{"init_std_up": 0.0238, "init_std_down": 0.0042, "optimizer": "adamw", "lr_head": 0.00699, "batch_tokens": 32768}
MLP neurons of a small language model. Each row is named by its layer, matrix (down: output weights) and neuron, and shows model dimensions 0-191. Each number is 128 + 24 x the weight over its row's rms, rounded and kept within 0 to 255. Numbers have three digits each. A neuron's up and down rows have the sign that makes its largest values positive.
A block is one neuron, or neurons of one layer that tend to fire together. After each block is what it responds to, as a language model described it from the Wikipedia text at the highest values.

L13.down110:155134151147108139117105107136164088147127132122123122106124152108135106100116133105127134095122139116166104109109099152127150110145127142116057119138129123112155156129153108134117100138145149116107095159082120126127111110158093111124105111162179168136155088156177121096102151171075120116134161137152124106109115141134111140120137117106107083142153084134149153122118137127146149156133109135139109128108090146115168142119162126134142179119145121147079105177123153178132138107104130118146130098154115165121099132095170199111165128173120092162103145120147101127091150130134157170
Description: Article-start title and copula

L13.down371:137115119110106114144127114157140164147109100154167134073165138134145130130076115120126112141137163107149134139079128114145112112082068083109116111161143187113113139141175117132101138151122156136129111117096157100141108165116090148128121088110122089122143079134190117138160104151166108106119125131109148111122128140115166138118128129145125086151107097111127142150110149126114179140160132074115104089133167157123123127147134076127187107167133095145137158134105163152155108119119127131133144142145099135128139106145127108129140106148182155104122115135141130154148138114120125072
Description: Mid-word "-i" fragments

L7.down128:094104096103120077130135180106149131131137140107122153169137091140144148089102136156102122139099161103094111131149123131122100150126124126154124126102135126117119101125115108145155138106146163147090071138138107120125141168129137152109142127128127111086074084121141105136187108144129114120112113136114119121147172142115131160142070087091116126110076134105115150096129150110119103144099116097153141165140135169126075132143123136138171095136100113123105126134119151111081124149186120163176105161111095096108140151112101147133134090074154135115115114137138087091122134126123102112
L7.down198:131123124091121156157159126134116110136106105093127087136104122143139139136157122134130126117157129083147147129107160101123112106164174108197107113151130147137099113128126143171153103172117083117110095169131144134111124146105126143111060115110104150112136123126125153184133095149114133115172105164089112139107111122133131107094122157121127134124116140127118112130100134106138141120159098123119145117140116152136096122095087076137143155141125073172113101113134171155113171146139143137130160125074153159085101119123115107106114169069155129109125140076155123145116115135107173104
L7.down210:133166166080134138107114141146146100152137147123105114170116123108157096174164126099111160124147116143125120138130150151120129132071106151141091134120136169071095093075148107152131101118147161111123142098126101130130140114151122131142123097126116118127137134112125147152155163095160100135089083096107139149103094136135151135115100169134111126139119133137155153110107143118123133142136077107190150132140080167131145137133148121150106121149157110132185106159133140106119115133091118122122145138103131140094130102094160134117119161127121167126127094124179183133087104149120065165
L7.down214:132173091145108166110131159107104128110125155119102170107111156136158141122098100089121117170138138136146114159136123135172154112094125128160149150140120150138096071118133113116138127156145169111159097143126140121119129081147118112153101075081083103136151107162170163121156179116125117121123111172134152115137125162151125105150129121113119072130097141104140126126096149092116147155135107098136134130143123166129160181130135084098108124180166125128184083137120106115093105160173124147133119134133134160123096135118135120104161127120094128116139114147150135124134102091098140095
L7.down295:146123137097122106125141126129135085150156155117153092138131113121147110114115092138111083149105125118178124128113101180130132096110120106160117141105123136114126141108133145142130144122134109093126115103146127157150109112140102136139078098140176114121145127131172120122099104165169112119150099090148128094087140093092142122119117102110106082073091133155106085154116132162139116126121163119113129156172180107172122148098108127159112118135109153086110128134143126145156101124164125117085129138120147094153153142118139194116121147089103071097146067138146128145137173104149118128
L7.down298:123140149108136104131119119135126137179147128171114109117104112118116112092105174135144134082156143133071088144117131124083095120124138121132074081125119146123146101141137121112154079112139167140113122156085163126144133118144125154142105117095115157160107124146106127128202126134135142159086148144165103156108102123127145133149079109116169140126119089106153099119091129114085124110123122116131090133136135067122099120116161112115092098116143088118136069122158127117090150118122110148136120132153142155140167172105142091144166137090153128146110096136142157145128153156100112109
L7.down299:084122072099132146171177171144119101137145124131155121079095114157127119126133064133103158142147136119082148081119160107098105111133149140156112126117090134108106093095116106132138094111136164125154116137146124113135074107151086148152127123151127081123136151144124133099134181127157144149113127135128097116125145120123122155163102111135112134115112128077127127187153094090133108141127163167118134111158134136132113138117130131101055130175136099105132170120126132155159143112150097149142151138134132141140137134066126109133088105118110141090098107124131125128086154135134145111
L7.down430:095143094106109132172148162141090107119141160118114131120113097126148124137138073130098147135162134094127107165121142145096134094118110120079130124136129102119085118085139146147080139121094175169128097148139125105097139151143113149154167141140118085145112112113114123076077131159061134168096118134130109143128133177148143122162128127125136085134115149090171119159140113101121117081163125118140096134111158178161113137152148128124136175136128119109125136140082123165122134148146104166158155126099092126106123103122150111159169110082150118110121134139150121111134146097138120129
Description: Mid-word "si"-type fragments

L8.down41:132110098138116148174107143141129138135118162142153172132113104155112083137133132098144133108103161136179100118121159112115067127132112121138126114123125130132139121103159120135122185119111158101138133143151120155117142107139125117156157154118138123130086178129120148088090129161108128169183146157104143122124100141121131143114139111125104082161144140117105144143171110132121126108136140106108089133077127096135141167143122176121152128101117071128164151107121093091129130087089088162126153141119101124128107147124136098164177101145121122115088124159152137159207092136114112118
L8.down57:144108149091103103163188154103195119111119159109153123129164139139075093133133123147146134101112145169140130096103127118129124143071106155122125109117139119088131134168129156129144116117113129116119143127124126125155135115106136120168151129125160127126091102138113140162105151146114105149137121075152136139141176136120165147132131150176141094150090121156107139123115134122093109091080104117160121131104115148129172147140073161095178155104125185145099127112154131150095106125175112101099112124150101126122129121154133137152101094146103148100143151083136160142109163164128133135
L8.down115:160127105108157159124127118126120139128122144086109116128103129135164148109149153127160153119131104145161133155169121128094130121107104095125076136108122134093094126117154167130098147137133140114166117171149119146121095126135169118154104173093112119095120148134168131164128120136054121103136165069121128120143130153141098087103133143144134107142126109117135139131164166116161156114159115109081143137155116177111144115136171106135167116113115126158118107118157107091072084141129103112123153137127113098134110158168161117129125152157182159139143080128136141125124100093074147139
L8.down266:115114130094098099151108090180161173136137114149138125127129137158115117138123127156110156153138136139113099095141124116116085097138099126130127200091129104105152123109134106094101117100115129133137161105130101173083160137113116122132075115136163111089176147104091110125119154132117102137165095088123144133101112112118095141088162132170122138138137129117139135159133127124149153131146129114093088123161114140164148162165147150104170105111129114137110157160126124174121145098168151149094134164159145154094120155138112101147094150171117141087156154117109116099176114114116139143
L8.down341:139100115092177113127111144162164109144151128147153129163146094102146139132123104170105117115122108097102121140099103135135107197093148129129129141105114109172143115110127120125154136112123128129149099106100128113106118113106132117118136112186102100153119093127132116066068125141126134148150175140131160125082139094123115070124177147161144101123147097122120113097116106130138110128115094160115126140116128128134131111115120115183049125149089081114154140119118168142128142146089073124114146143120111143103145099156160130148136140196155137117145115151135132123131131131123100103
L8.down432:132128120142184135136132139154163153121132145155124170104112132121164124078083172117108121135126157094101106208144097113129138094113112094141128122128126171117140139108151115155103153191151089168132091132054129117158170101122127142116171133126087101144126110133109154144030140145128153126107130121117139149153107116121129114138164162168121145132136119099151131110153130123123161136127158126109159155139159127130101106114152115114080091123138153111119153113113120138114098108131097101130163120185129119111121161102131108127120148142137120157146129143116114135119126134136147101
L8.down435:113135133122114106119068139132185126109157167133115113130080147146100117178156110145100115154138095113122059135154102175131151146089134113150158141148158105137174121102183110111124144131140124147142116099104126109142146129106145126154140128135125089133117109129113127162095087123145182140152147137146091128134102149113146130121101145143121156157125074112148138121094095134153131123126131120154165141132134136107114150194118098093111154064142115113104125096143133165141162132140167156125137130128145115137116119103137130126102134164098180178123116160119099158120088165146111123
L8.down461:111127129113146131128131115146096172139097175133157083121150150162125157159132099086138113108120141134137087111090123142129147091089125131109120106124187153134126122102127173113139133078117115086145097143069137143101130139166106153115121142153114095118132160121112138137101128130138064175131095089135121146135154139087115114127123087104112163107118111116141108135108142117132098146124150084126139114141122162145138147119139143135059158138115137151154077087114153120132151156143118127193148156144110133104125150143141111181119135161116106140137203122130113127115155147151132140
Description: Mid-word subword fragments

L8.down8:096147140141124142122116133144167163133110143125165147120127136173151136124126130160098132122160113145162120142082110101135078112132115113150126132096171117114130176148127127152116143101097149109143142112124150146146113169143137109161156142110159116200120158134130115114108095147151085157157101128152084143160147181105149175142098149111114146145121133133161158117150095144088134144111142162097145124105090127128145135109118133148192141137119159132128116109099109107155116110145108143121105124104094116117120144115191190110132144148098132085087070131165133108166109121114117126
L8.down78:086129166122172111160148128155126117135134139095142184116116124188127142115136098170158159118165105152166120166057160134140131132094085112088135132126084119122147154124120126082133149108105136151095109156130113082171130130115166139124111109125132170128111107145162133126092113117110106133101100120165135153128124131124115126081121125123172128136122106124130137115093115201152161111116150190135137092099119130130125116146123143143095174145113126153143112147103083120128126125089114148110154118170135153172136124092131138079095127129104145108108141112121128154108109127143124109
L8.down106:148144096166125130122132156101109115118144159129119138097159113153170164148110099168108215113139124115123072106102104151174119113079123138150124116123103122155143112081133174111157119131105133159128143127127143142145113124136164149112136106123150120112155106101134096147130118122129118146181132095123131158120146134162120211124099104111104101145130099123118120124139124153163157102140148155129161163130116154148114161094096137171093135122150134135072109136154162132124139162156122135120121105122137146118122109141137097093111112112186135091147155117122108156090109156172145116
L8.down154:110157116157129136128103167183161115168122145137119124153113115160097150153099102110152107090151109146135106140087125138116160103129106119129135132151125136108082095123159165131103114160176135134150122117088193111148118103133112162147173100144078138165150086130114110143144141134173148121122153135126127094156120138140130113163129117142117122148123113130110117117168125140099106083162141156138116172107109099122121170078110117127098174100113128137114105107124135069138159114126146106118123141100107135125135122127117144134124123190154118146142170184158090120103090130096164123
L8.down163:142125143130161120122143188138128087118128158085095147154136108120133147127143103134121106148132125133144126110139075128097133147097135126152109137118154180114122105167084148130152175187098141099104145138066125153115094125124137095108098130116147168128125118133119127123135123096105113136127137150131119129112163123172123127106074108139142074151127140123126088131091162098119113113133170136100156122117112114144100161173160106110108160117146139155119109115152143093146166081131176141111082139118151108154134133086125127102119162109204132117118123129138124168095110135145117085
L8.down454:126130088130126134081164123122109173146108161113083116123138103093181120141133114159142159113126144094129101115159131128107137118131132130167121135120162144162147090145132130146130097104124135136152108127141135119134094102094120123101157129112146146149147146119112103139081134110120119139134114158144140118119135117128061152095091161126139116102131135124215126118127125123096121115097231142088099138117095103142119157144127111177140138130136156108105124155132139158140114119151122137106116151120149140120145112120149149208120108118136157140148122120135130153153084096092067137
L8.down459:120137136172155118114125150094127149144147128112146089080138126106157184121146130144118111136113127075128145138147103149139130141151094180167153139152089144136127134182116138112167119144137142105122155074138117164110123154142148116136092086150109120091155132098144185097101097170145145102111132124107123165173111168095141090128106116106120122077101115123183097138138123076102117137093129103131127104143103102118140128110131124117100098171119117146136138129123096146127103100110117098111161123142126178108115134152131112152167123172122130125117155101154081149155132145151105137
L8.down465:137122104126128141158172173122138154150133123123157153145139134126146157112117109140139128133133145149175127126129135140119125155055095135161167129151142106129129155125133127118078153069075154109142147109076167092157130124138140120118164160137126121153149119149100159161092116119133113165138085100125141104114115127132152112132137191167101103208102135140142142138104141155082135106107163131136120121086163116137142096095121101138163145109097142124120127117114117168121138135143116160091121141141109134132116140164131141114105091107093137067140109135110122097129120153132184118
Description: Mid-word fragment tokens

L7.down162:128160112104103140103115171146126109120099111121118152152143130140119133139164166141116116126119118161147119131122116113156087164170123123164085192109108120152136117137101159147139177125168157095131082153157097137161128120175148136166125135131110161131110153113120117129180110127115123114111155162115100132146135139101163112077141093164115133142115103127077124123090131099096142129113116115120143167101122125116126137073139157109123077127125147193107100096121144111095091140128171126121121154110157159097148150170165128116145169122163110121147122139164114114125097100112102117
L7.down172:147147168165125164137113133093126126099105136160133141149136143123156150123119153157137134129160105139055109078137154084137138120138140104107150160146109129089171107126110139112028144148129132180118168096141146161133103166131154093133150093129121138175142142118100105110108140101126112103096116101115107119134129162144119139127116082114139111130128104122142140154151146101133139143119162139140123135137106124152106100148107149127116144173137070156115120192116110139119106129072126114132128113142127148154112108083119130081134130117084131094173115123125101133126160134135093140
L7.down205:127150087093143105100099115149132132123130069118083101103119132136124118118105133103105115135105175148100086130137121137157122150166147128122109139117150157140133104146134130118135109111184138126121088134145144104126127123084156145111121123112082135092134148134140117091223177128112093101107139154122163143106151136126140150144147114113156154090127119127134100107112171103130137152101145103119107152128113118127140103155152146138142081155124130084101090092114139146133180153177177159154099159111103125113124137138087156137124162142148130114090133134098130136120147085131093169
L7.down304:074142123106108108131166170166148054130129207094119141109113133152143092113087174155134127091135168111123104092146159113152103150108153151176137107129142102131100140137147137109133106130145134154152115126097091129104122155144091121180142147149131120135149075128139094118107131132161136144135164104151134140100126109156148107130147153112087089166153142114155131149132143128128115090108131116127129072092125139083126136166130127162163150132154140105126131133106139084114123135160159155126115116129108131117100114119148156145135137115137144154138108161161116138146117062132147107
L7.down366:076126137123153118106111111143139132126158152113139113127129109164139140101118102109123145128122131149107159103114108160103145114177119118120097173149124089107165118155116123126120101097129123093145138122129112121138181115128152091127156148106145117113099154183125132108172136145164136117070146122112114146092119126157107133113115133088093132118126132173130121118120101142142109138147118179101109145115115142142110116168134139197143116128100078109113102134137168090137131070119156141152131102085069107126098194097105162115121123131121094164154153130136096138166128139136083159
L7.down380:115146092056129105123148108148104136149126143142179128169091122110140132138134129123119114112131124147109118134134126087095130171161157086122144159161162143120119082134150116082164138129143108156118125124125139135144166085172137119169067134134140164128094112111112112101147114171112176116118106138136137148128121108125133133113100079091144163116134129131125141124114120130107115139100084152146171128164144084151137134145122102163140085120143158105111094132145117117120109140091103198131113077088128129135144138145131087101131110135125136107139136127127181101166139145135081160
L7.down436:139110165126126161134148111100130094125148130088112148117131168121141135097144104147153134140158119133159138137158140145117147103113149167120139124154125136139153138129106106116162111124149133120130129166110124080093103146124119126138128159129130092097109120143167163166209122171138139113131110094121127146126141124135120130111141134124118158106137132170110128097083148109108083117155098108130142113109126151130165166106127129171158121129097110064183162152186117156113138129125152144182123126138143113137137113178154104167191172139116098053088134111127127125129132112119137143
L7.down480:114149116124099155071132137143079135172143157153113133150120078112168142141125097187142120149116106132148134120130121152135107153094109097182135126175140134115136160169162124106095140087137104115108106126127119110173136144127130073129158115139148126131157151095152104124113146130144142171121095140125107138132128103125112147117072123156123088139106135087155150121104114123112120137123193155079131159126128093133115120116133129159148175137128117135111113163121115142100118116123140130112100113137112143093123125106183107166132126106140142142183156181093123134149124089099082159
Description: Mid-word subword fragments

L7.down99:147155129128158164098131154086116120121121105137143140154133107150167154132120125142113146152087167121144156169088128119140184113114131135123122122105088150075125098144094105101123105128099138136112102112113121136147147125144121134112109143145117152128141137150128141107035070109138110132165118134099155104128106144106140152123076162151149082119117086142144183095112150103141121130120142195144107114133122147120175130128095123128102140130115121130140121161111114127102094149103133112084114095106111142122114128081111108150126153112102137100150150123150173149147070124084159130
L7.down141:125147069121129132153142136111125136146147109117092130141119118140131120149110131146141115083046136091127111176096106143128101115094157106101080116138126154162105118125143162143144168115096166150163118110109127106149129145140100146097160182173127111137135070147135159146090078124089147109146131169139115162126135150110115102149155134119096135128147115088124079123092137119106136125159149104145137085093150106107208098141136107154146134088144111121141105096125139103133126115145144109121132140133112131147100119106113137136145125133125136105133146113142095074132156083157130136
L7.down195:147111127099129138129120131143152105128127117133154149159165097112142128100131064180108103153129148119103157130092114101087092108128113137108126128086112108150139136138138096156119124140163123127128096141116091109101184135128133113136088146120104117106114149069166127062137118114110147136118104137130095129126164092076150091119123154160106127159139140069149121130122127133152134097104159139175153109163154128124123109112114126090130148128120121093119163134135159140089120156106089129156154065166130104050130114155159140147116119110103107110116112133126085120139110139153138135
L7.down244:079103090142096093140128117145118129128087090073128136109126138134094091096122143125098114102067133148135116155126138120135129134110109142131142132118152131094122101136077117149146088123120136129141148187117130111096110128195101151131096113128158114104114102146124067124196110163108130151148114129153106127166135120144116131075139126130145168138166094125163142128118114116078107152149147123133119135122122147104133137125115120127160095156117099137079174105137141145139153135143086092157121114092087128095125111118080164121144119111165168144105162142144126146131109136102110146
L7.down327:098136124130089170146144136106140148137136142142115090105128160089133123144149086115115123104081115127157163171116103133077129113121101144143133148139110168116081110115148122125167087103132168103110087129179123146116166108090087125132125140096123126127168087145156122113103137126118193120153145154121140111117129118077086123127145153147102147132115124114149093147148155136131141088121096098134102153119108122148121093083096115084165155125118107118127142120106168122102148139163126117135105154144149149139142088154119130158068165104120134097113139142174103136171137113144096124
L7.down340:133122124105109113124067142119113130130142125117159129163167166104154119137141116191118139161113116151100130156098149113130150137152097112183123141114127156131130139137118112134090106105107160191119102151071108154137105128092131116139115146108149141104097112157091138099063110094125163132187103145142128171128156138134177081145121155147131148109139102142127169129111117144137118120102093112142135167150138104132144126111117141110130175129117129134121155105179135102125119142142106170152134146136088131125185096160158088164130116093125141130130120142100091154098114145142106117
L7.down397:124153087143106099163128136122123124117142142122084138117145120110097146130126086105125118100093063120089142139098128149099101061112155125096125125101141146135120109155115149127144105102100097129094090114110108122137137122101108091121120098112110147136069143114103143120153101156120156100135125107143102149138125134140131133110104103156141121198147131109178130140173120116131144195105116150135136083143151159111114157112146119163152123139122143115103162121097166158123109123159103124132143070134132154094128142110159151105159123089154186141159101125111122097106170100133106121
L7.down463:122142128134077095134112118076108073117132147091151148116143165094090147161132072119120126129125128182128145144101123121123165128147147158086150127157100086157127177159074117095137152116118124071117101140140118089142111101113122107114104136082121143172128077122145111104076082137152155082113130116134110146098110105147121132124144119124120136185154146119107132111113102098116063168138116190142133118128153132132099133149152146126161136108130141131154149107125125111124162136126126120091125165151114097164103140137143124137102148126121131118136094133152102132113152121125103125
Description: Mid-word name fragments

L7.down95:118115109121120119100126130137164167153164149138118110159136116170150170131128138111120099131116124124096097111113091122210120146107103089121173119175146105101124130169107067127090118155140142127124123127146138124131123102181145096111133126184139118114151114120130139112123127195145109154130120121106107150137102174117144166153129097142095130135098121116183086102105111168143128100134105137107123123173099114117165148114099097139135138139154121086123090142142137128126074099115122090080161106125129145109134138164147135111147087140145139129126101121093100130121111119165149111
L7.down136:135106120102085133120112150139107144148135167116115119106118117118141135163102127121116095085127083141120169119107128168127111105119094097108168134121088096122123133160101101111111157095131098133161136143118159089123124146130127113082160152176182073123103134098130088156160126147128047132156140121131092130131136103103105090139102130101103131109134161148163152088130105105090127105121143162132098126115105134141080178103102131128129129131132163169121087151110119118126110104141150138123139143135143180111111147123151130132137179083085112149145156126149138129112156143129143093
L7.down171:118119091107130129147086133107136146111148116104122170133128134137126134155076098125156100061141080108111128148080094113120097136136068136127129088131148162117129139097145116139156098117157109103114101142122118124137118155129103147099135129153163097139123131097122151122100109113109091145152122102120126131121086156088098111102078107100105124106123143126114111096091111126071092120140143117072131142141122108149118157086146111127099065118134148137120134180142163112109076085126131123158116117135135158152090169176118105123149098144143181129127106137129154135118124118161119121
L7.down187:169133146122122116138158149114138171161128156126119096102160092093121130143161090116137140118167116130157143110130128193200156148117122137148143101099172138120137130074134137155144134158129133127115157152084117108116093108100120115105143134164133120129131116117135119129129144172104141162121115130115184127143123110118115160066159121167115117139145120136116114113150155142132140151134092074114142146140134100110212116133164144137125119140131086100165120134109153121128119106133136135176084117120169208138113162133123147125146143165114108121102139148158143143114157105130143138
L7.down193:155104082141160079128063138145118108132143135118179181130135171122179136108157150152136090125139149133096087148130098140152151140110113145104129122166131136145143157146118063086124175109138147122119109172149136106078102140161096172107150142160124108114089119154150130103172146131122125111099147150139139087115115126127116146135057149134106137134151094111115120074121096095151130103153170137135122149142109133114131130144166160142117099154119141131152121176132110134142152118173101128136128119141130103144127172129122139121128133124121165138126096103093121137133106103137107100
L7.down357:138096077132121100117102124157144147144150127147121131126127134127122139113106118140163137076149171123085095130085074096118118155109127117159135122167137155147160151149140067114124115138127105171087141138109090109127115156131131169127129148163155128117097126119112133093183135057125130116138150159132152114142110131133111134167081144141149121144144111134148123072153113131155078131146137150136139145171099128127107126099149119137097085099146105136135136140167093146162109128138130120136157122159141098170138198087144124099137145157100192148142105131112134125126129107145122119
L7.down477:116146174141179128111128102107165101109118151076162129108122114133115169152150112151136110121112112121145175150080146135095136163103168137166116134107100129082140117160149111138128181102126160152114132116108104131144134105108140136108130119160100135138133125114142117119061129128114118105147083106128116144116122143113149162109099191127111100129154164123136142129115074106106100158131144121171149100084118115123148160052110154094098136101102139136137115152143122089121115128125152111135135117103096137122129107120138158121118195107114162107127103136165110116121110120089156165
L7.down491:122072124102141125125098134094176113130129101129141114114138148149149113141129116106142139135142134080141105118147133135127118152100102155171115107144118165122143137150130107124142117149096121165078162132135066152150156133171156120111109149161148145146163129139101127117138135098140127142139119116102120152155082147117076165175116192123105120176094072128169149157167158147128123112110086096118102098140116116126143139122105117134083097103153109137130134119148112143146063121133103123134116069147152100116126141107122136175125127138103164132084129186129128144149109131113140102
Description: Article title closing marker

L8.down59:155147152132166122151111208114125152131106146092170175127109155133166135102110104111119162143090080156160098159124143139133116152141139114135155101086134142140142143079128126115117151156085123151135093125104116082111114138128115113125129135131120097125122113094119144136030106110083122145164109144131141141137117130123131123183148151164122117153112145133121143147122132118154179105151136158133139121143152149118119122125175119108056162090117113126156134094104169128091117145117122143099129146104134131132140129132153084142139157103125150157118142135115097136101158123149097098
L8.down81:159126133148136119100159164140166106165142137153187134155115141169135148093149144136112122136113150151165128115165175140155079171131157162124130152093158143155129116099097145158131136142117102054112136090148100143131103132132121148089083144162126118106139141150153151100106158120066114152120164155080125101156118115125110136121133155147135108124129151153109133119123138174135136135140154150127113117138154107154150136134202105152097140125122091159158132156101100116113123088123139119128137108108157128128104098097141112107148121142096125169089107143099120124159140141130098087
L8.down238:145123100098142120159177133162139142116123150158141162113151131138143136134069104118150073133076109142140136090145142145143121125169112126121094140121163045147084174134126126130107125139175127110133105139115115118140137153167092129138162154078095155098126127138146144097124133131150127099085165124189102148143167148140091094129138134128102130133131130148090143121149161103106146139136115145139117157129133166123078099139149131096155126168111145123132080114171129141135139112135151138121125105122129102117181178109125126163107107125187148133139136096110122149122145118111142109
L8.down241:088148103152152176126148091158138141142166155140149084120138131142119137133111113116131112115144151104123153085139157124136083138118129111162161120128115154156132142153114126138098113059122137149170146100119124129131123180103137105135131090166141114149146080138119212149150160128140102154133141119118128139113161157111110168128132112118082128125097178127097082122129144116132137182134115139152127097161181127083146143118087169160140134162128137148115156132113140140109123135122096099105084115096129114124134102135124111097095120080196130110130117130114136128137142094123118121
L8.down336:132140119131090122127167167129134155136124111105136160116121110087117134146127147135106134123155155104137108105119150134115152102122120142147129147130098162174104131124133128148154122105110124108090120125130128137149115134125128159127084152100125146117117101101116161171099116121108086162162098090170125124111155152097152114099106126099106134207080093154119099131099131135137113141153150158101147135122172189087123125094118155148215148129086134163115157107159133177139147109164083135137138126081099127086143110131136124143150092133139130103097092144135131108125147144103123103
L8.down404:149139163162085134161189111079142160120111076162144123119157144112127127110108128154111110171089144115143093113085115123137115097107148098118153116115106128140133123146118100113131115106098149131105104094083129148129090137115092145138102119092122137112095115124135107160107132145114173128139169145159131095102119113109153180144099132157147123092164140111115101158125122142151111151140127117157109105161144144167168110138137132096172101166110150120110111183124123111111137123149141106120101119116131132149130126121074104106198123141098157083136129089107089123104151151108097141
L8.down466:155128141093131101143095144111102145100141127119095084128140118138162134112122153132123185127093153118085109147139115141109108096120087138137136139118161164104117087128111103112106137146128156140134101154117109120134133147126100148088118097097133097129105133094155090136131150100175127134159125153112122135142164107145160132160106144131090109102067071174141085107120139104120178164113160151126120133122126105129133116151174132115194137196107106139116173119104174174156125129138146144126115133099166122113144153132101159113113117139140176163141104126104118132106112128109131100
L8.down504:109134135129112115110141136133172109144090148139131138093107115093159149098125113138145152167165126108100093129100100134107143073107126118121114099106162082158113131124116143119144099097120102134096105100108139166131168131111113107122152136051150147074151132152078147184130145117150102121138139142113127118091152135154144136178090108131168117182159126123167119142134102111145139118131137112095146080118157161111158125176098135108113143103109128101189142144148111129163121150126120149126103105094093140086104116118121113147104118143149144098096100142113154143093135125135139111
Description: Mid-word "i" fragments